MLP neurons of a small language model. Each row is named by its layer, matrix (up: input weights) and neuron, and shows model dimensions 64-191. Each number is 500 + 40 x the weight over its row's rms, rounded and kept within 0 to 999. Numbers have three digits each.
Before each neuron's rows, "fires in" lists the words (lower case) most often at its 100 highest values on Wikipedia text that the model never trained on.

fires in: "this", "southern", "concept"
L2.up22:500496526532503388512503499548520468494496424517521487483553560452464508430448492587479413512519521538460436538511500517525557452499577508574498489572528532497492583496481546461535402531489522486417509546489486503449514529465480517525450510476522532492496546486463422521497501486482458499514458514514497513457508545438518453520474511526411516472504533450506503535510464568486481543537

fires in: "new", "modern", "central", "special", "news"
L2.up399:474496559504434503551486485527502525488547483495479574497499531495526534556503487538468450480478438550524477493502494481473475553561525467450518440527491451484506546461478496484571530475549503505532470509510583490453462580476544483528450476552597458471495491472495494501551490599475510561464570513428522476560526411474471423506458506485476469452520561454440570403474499518532507475456

fires in: "later", "another", "united"
L4.up508:500494488477487434543412492466504496496469532521476501497448486578507486501536487472502490491497425478482479522457498483488530493496533523456496493557392508522434487512479506493500533526530598508497500529522526551487497486419499522508453488518517411480574571441453531509539422478486522560467426521493494471493507511480427494511625498546481427524511494474556467455494497464512549457416

fires in: "former", "formerly", "african", "lieutenant", "father", "summer"
L7.up384:467563534493503573428457475476467508540496452444497461492539549540555491552552545490478476522528531447531458489592516506524494463517559511463518532498620475476554471468449537465516519586542533465518518509517475466522480472512466476496489484509464437443509534532523494476545453440487401458540548474527458531599506441481474499596571442563432514426527498521476508466517473528460476505524

fires in: "only", "some", "all", "particular", "church"
L6.up272:477513478473533436437516573488503479470467548488492460535475511549487487605493462474542502509458556479486599517445466464552490617493515652480470475434486468500537551438473488468459466477509499480462518512462534493514459438427550514566474526562441507523526467430467439498569501514508529484468519492561491542474538469520526498491493472591530498531526486491380527506529588485499524512477

fires in: "between", "against", "about", "around", "albums", "show"
L2.up615:381536595496526520458450492477531474467552485475501557436510460490559476471509512473449500527508493485539495466487557542480480493457491537525470510514559520493541508476557440479529507497490490528450505434426541485487456497488504530498434445527506469541439537494483530521539549467482572514517483465414454524586480542566561507491540543506560490454529507487553463461489570529463498453433

fires in: "s", "use", "description", "analysis", "new"
L4.up84:501479470508480502490488523511517497484507495473490468478521523346518488456497508502492515520465553504488542490474502509483572468540514508518501436442463497518565486542540472503449479464471409456483481519472496501532536534395473476465512488518497473515513377491468492503469650452444461485469502490462467487488467490504562511488516487458500532470442480528480494499491491504498507512506

fires in: "also", "match", "play", "saying", "scoring", "further"
L4.up608:505482523537491501466476530478536505487499470503483546525512532521499534546453476517515457501504548495513561504488523509514496487484491502514539545447551460450572530467499484503476455487535416507439463502452535549486492486507493461548490573516436544455467474488553469524484477567560541595529540450562546538427501538540491503501434545477513497490561495511440499503501511547473512515573

fires in: "while", "baseball", "band", "order", "ran", "squadrons"
L6.up266:487526475525535515519479406528532456464435424505566502519549438504477466413444549483431524519492557532501484497434466518544482482436546489526421491469478480528550481473490473503490495485500581403412505468458498430508462551571439491587466471435528522478451435518496485461419470494508443408492511487462500502516491478440575448492441498498495521481485520531566556556506486533517476494537

fires in: "this", "anthony", "above", "women"
L3.up214:508490480485530494573489492425631510499488510497375480509482503515470504486564440509516468489498425485511501497475465493510541435460538530555497482509486523481468506564458488493490517509507496520486484516487527538527581481425508472487465499475519375494618482480503516517586481531519507453435569488500487467492490381468559481506591501528528389525504522527369495515486503521477530486433

fires in: "league", "s", "use", "total", "votes"
L6.up413:516541481593506435457409541487561507517472478500519545482490493507451494623469590531437498555522530558530504504514469497474558504547508510491483509464519548536552492479480526462510519416552438460489548559524494501480470509473510446511539509579530497504489421467572537463513577535467554537454517562478492539554466489508526469501524568458534506525504528497500494490496417484483482510448

fires in: "time", "addition", "singer"
L3.up453:493552551463489503476489477527473497490518490450536426497499508492444474499435517506433510501486546517416475492543525581486495518529520441430553485506471481489439411490514496468526511501509478474503475496443495463481488538439505509501473472495487445483493483461445543515551500441477519514483368477493620485505516478464539496472445487479459465542508535474588423299522509522547505473524

fires in: "member", "london", "league", "country", "s", "piece"
L3.up705:496552486521494496503516542497634496511527522456502523522503510509588450532626511500476501498487627439466466499504520614491514487519472478455524494486515475495483576430516523524479472534516481517486502466522489490491433584468500526507489462477555430548434521504516514510574519478499511503549633495529522528492512459492673511482375500485499520536461541512531401607505504494511534503587

fires in: "san", "regional", "year", "directly", "directors"
L3.up759:483468567542499496412501504588426514498490484442551477513496511525470463504495572508506547512504396441516535510493430412515536490492520567462558489556492518476460422440483501534546496514507497499499462500507519548464516521541506467504493514467438477441507392480485569486560558503513538448442433504485453489510480524518403502517592507513443465445533540506549538540516504521523517500485

fires in: "when", "station", "like", "it", "after", "was"
L2.up69:481482538475498475481518511522522484502473532451515484434497542557537537496533482526434480486535571451432522536549472574485474506530478482471526478502528486529521443448530472472500468493513522464512598477447578548486535560503422521512481508474502550412546513469542464527484479475433509369488495476488461495555480606513524458512588511435491400514571550576545433434489494527503582495489

fires in: "time", "angeles", "promoted", "see", "prominent", "up"
L4.up285:508502526541476400440558490511514500484497549472481508554523522572516485531447515543490454515485551517434428493443492498463476493510399515500503486529478468545443472462530492439477486483542476460496490497420494422446459532422503511519406452544539493441475436480451529528572527452505562598465469474526487475436497462470534443490432523516484490522446521408478464440490517475503511556523

fires in: "or", "one", "those", "chuck", "eight", "truck"
L4.up281:521556471561519503551467597502552459506525491533464503546519494538497522567504501511459536489557546511450470514558515509490507507492523517481509485571432477556471519564493490517522493511562504552510541525528508433514464522512485506530437473496522502563643453520502502480501500488516499531563561506527484437495545503459612524481443461515482477542442509559568494518523479528508521459502

fires in: "south", "level", "s", "compatible", "levels"
L2.up382:483518586486532479475480464523402501485505483550534420446570487513463496503470509453476468504460509510473424526577482449487496540408451486529471478557491528502390441469568483456531462513468415513573491471542511501461507506410535471497499445476467548491527486443458485498543483535520515484446458468471519539490538518509546516508503453532508492508556550501498468488505524499565419481547

fires in: "also", "area", "section", "which", "it"
L7.up669:464485552547479517490462418516496531469511470509549465497509542508479512477513453481467572579504536465493490514533487570521466478456516542474477521503616495569537436489539540393551461509519486467474548473449489495445496414501515464437453451542436536550578529478459562462482493499467489487542499539593511487549523522507546500550518453515503490548496539494503473512507531483489516477490

fires in: "one", "s", "combined"
L3.up59:499553554552507466488500521525486492507484491525479504477501501503511471494542419481548418465514459578475436493502473420500511468526484465484512485628477496511456465500500525470498493528512515482501495495484511583495465469435496450502456487481523408472604445440498496530565476509506502517520428498475628460520508505494516481474518503471468439505508487484479393359511486491516504479355

fires in: "during", "order", "model", "while", "spent"
L6.up464:494547471448471524439489544501526466464510517499556555563552529506498525355480443504467641497531548557526538532467464477526519642547541500525516505490537441519506551458485484510461504528504533472497513495519458409510516438545440492596510467482495493488450526523502444468495481525521500498529505510481489523489524508546538463495443633541525532505512495476482486510573519532517529518557

fires in: "under", "still", "satellites", "federal", "notes"
L3.up9:461491502515474503478495496536398473489479481520587512496487491495505513510461438475545573529501488531510482517443463521503537535524507595444466482520453488528525452488484518527529524498495518470506487534494480429465529484517498536499497499543540510475407529466507584479532493464465509530413434519492494507503501497519521494479562505534473549492518573485623466396523522556541507535444

fires in: "former", "appointed", "joined", "one", "formerly", "gave"
L2.up132:453544568527526529446572524503507509469477478445530476488474552490537502476563451505523476555517536437447507553510419609535473483503551465498449488484489467484545517490516435438488502508534530419517516413436534499495550567470489499562452415519481433458531531482461492479507518511459471435486495575538442482599582543435545481569551520502472458491478451505526440463495541539509504524435

fires in: "he", "had", "summer", "see", "korean"
L4.up509:493520502486493603497456465545501512494495423506498536507512487664520487527465534494457493526495446521484481516487455470502480544505511523546520499529471537514495456462484508480503538476495538494548513501468486388512485488519500490503465481545537510419542442515518526480481447479508502511427465552506505504543512482514503492525436511517477493541564515452533473474514487489548500520472

fires in: "also", "band", "style"
L4.up212:509497499495472506528429506471497517492485504497512553515552521316502503565418496506497458489493558500496537515437487602515493476456480495497507529460507445516573508465498518521469500460492523482475480500458497472503493503470519474519470531506502504509415540507527501483441521502530497594551550494520473488443502519508454464524390529480472515511488494488549482486495506502454551510514

fires in: "s", "many", "several", "critics"
L6.up265:528514463559504505475520499577502498522547466483573550543481462411469497470504567464433581554541481493537526494496453477505502438511480480479410498484572521518514454495491521500404483495496458462538518539535459461512505512521502565494525493624442539503455472516574520477476482487423490440477564527509461501515497561466543483487478485467525543485491476537498484532469488465478476513498

fires in: "he", "granville", "s", "parts", "points", "tran"
L3.up542:477491518470506506520494498550448495505502500514514530497502489528579445463539544493534504476499417529507433520548499482495485510501489445520495476580499513497454474420528520503495485517511526513548525476523505588525427441565500520479496476480562458522565521505528504535524478494523442514543456525490464481524488425531477493479484511495413490510496546486535461400525470312506490489379

fires in: "band", "four", "father", "final", "night", "early"
L4.up8:496520520508500549521488534516558486500526467502531527524550516470503522480477518504493498504502589518498536512516527508540495498487493470571513502433596472530543553487535502568514476467497449425509506493460504424539468520515490515505471519500509553525463428546515488537425424523496459637504506500502502510492503464519566496449295489503571538536500507479475520529525459544495474517599

fires in: "same", "number", "all", "suggested"
L4.up242:511514512501521448516501474476551480483525547516485513505483494496489479483526499511488556521501517518453428510533468455503530532493508487494576499609503522474286514502489485524511463485506436486506517495494441461511513495441492514514475438453469469496561555483491545549558513498497527376512477500536520509536534479463573484436494499526567469539514486498505445493491494509532506461477

fires in: "its", "s"
L4.up719:554533489547443472493518519529490481455521503493545497525504534473490527548522537477440555498491507468457468465513460539479531483484480460466529475518447584546482507492493561520450482441590525541455454502498605493423514521538458493515464451516564471473454541454494478400476522560516563515436516521558516471454518481503578528499410490482558526451438513517489529457456495492454595529546

fires in: "an", "another"
L8.up416:538492520564463449446478569451563516470461468500533450494505546493480456503607534495484557566523499450517469527452451530459549469475539497511491449554485515503416435503524462482468494484475544460475520471493561557500558438444517536458463503498498440486463472444455530533507501571513465550523540465560515440484513453502470551479496453476432469496492472532452493473533502552500496494426

fires in: "this", "married", "one", "who"
L2.up189:452544527530508447484478522487551539502543453461513456486553585473472480514527502537476516517443541507467501487542557499552514476528528521562508544508528482560515497504541500467574492591517578418470549453474549454520585480452430476560469469517477549413566510464496522464424433475468473476453616529543495513548487560463520456492540499511510454441506459472523516463481495472485532513512

fires in: "all", "since", "total", "said", "subsequently", "free"
L2.up0:498517522529494438438496517513501449562494532577470456505531573436499557524498551488460550448459539532461447503541507517447569482452512449613547498508489484522476517507516504469562459511564473500468528472513500469515476561455529514514472517544514526553605438497534465530621487504492533564486532518505503525528517536489561477478412497481511494506430547473548414431521523535534534554500

fires in: "this", "following", "after"
L2.up509:495484466525367433474560486506489547512500523547506482532586509512533493496521584524464546485520541480441502566546474522472429481533584494495458544440445511552499457495551454474495440488487461401509475448422567556527547460474488505526492503512472553496443469466487524506502482512529541487520477543498488586514417547503602371462481540490528440461497464552520480515461554551515517523562

fires in: "under", "river", "young", "notes", "called"
L3.up628:477497472499458491449503513504498515479475452497567519521481485470548504516462412480452507544510567517507448489461460456499503476507479610406430457440504478532535513487492464444480511493499504489482501482469469383461508522547512515494489466518494553507577485502478547460442471459457488508503502540507460496477526500504530460486477506498521532526496565481455461460503514443497512511588

fires in: "more", "critics", "than", "annual", "anniversary"
L3.up27:481520502468499468504530499498674496501533517438549491500507503500525478515640437509477591489496476563516468495515431431520468525455481540598505521491518501544456519389504520505509495497499524522491468503446511459507420509504497525515468470492499482511534478519489580520585460552522510494477612524541533464491510517464626469480512520485577521503470516513450537572478502426494518502519

fires in: "only", "all", "gave", "alliance"
L6.up324:464489525366531567513634469528479523497513514518460381475503504492509472425484450443551543503453551491508534506493480520534446531469522481500502498522452483507527535521538470512452481500507553513435476511452592567531514543457505432506517563627436552464531511523453450545533527497555465521518527514519560535505534521529524567517497414535501507501528520534473543518469573489539544485473

fires in: "s", "most", "century", "philadelphia", "months", "many"
L2.up116:490522486511524506479519519475471461505530432472493547544448523455465529482487561525459578525491481525496511527464460478542535507451539479482456461479559506475533502473512471506465436562497434533397457518511508418515459475567514547515498502581505454505415585538520534464493496527504476478501567492552505479522527529547601469483426540443507524496439497516404458503492500427563498466518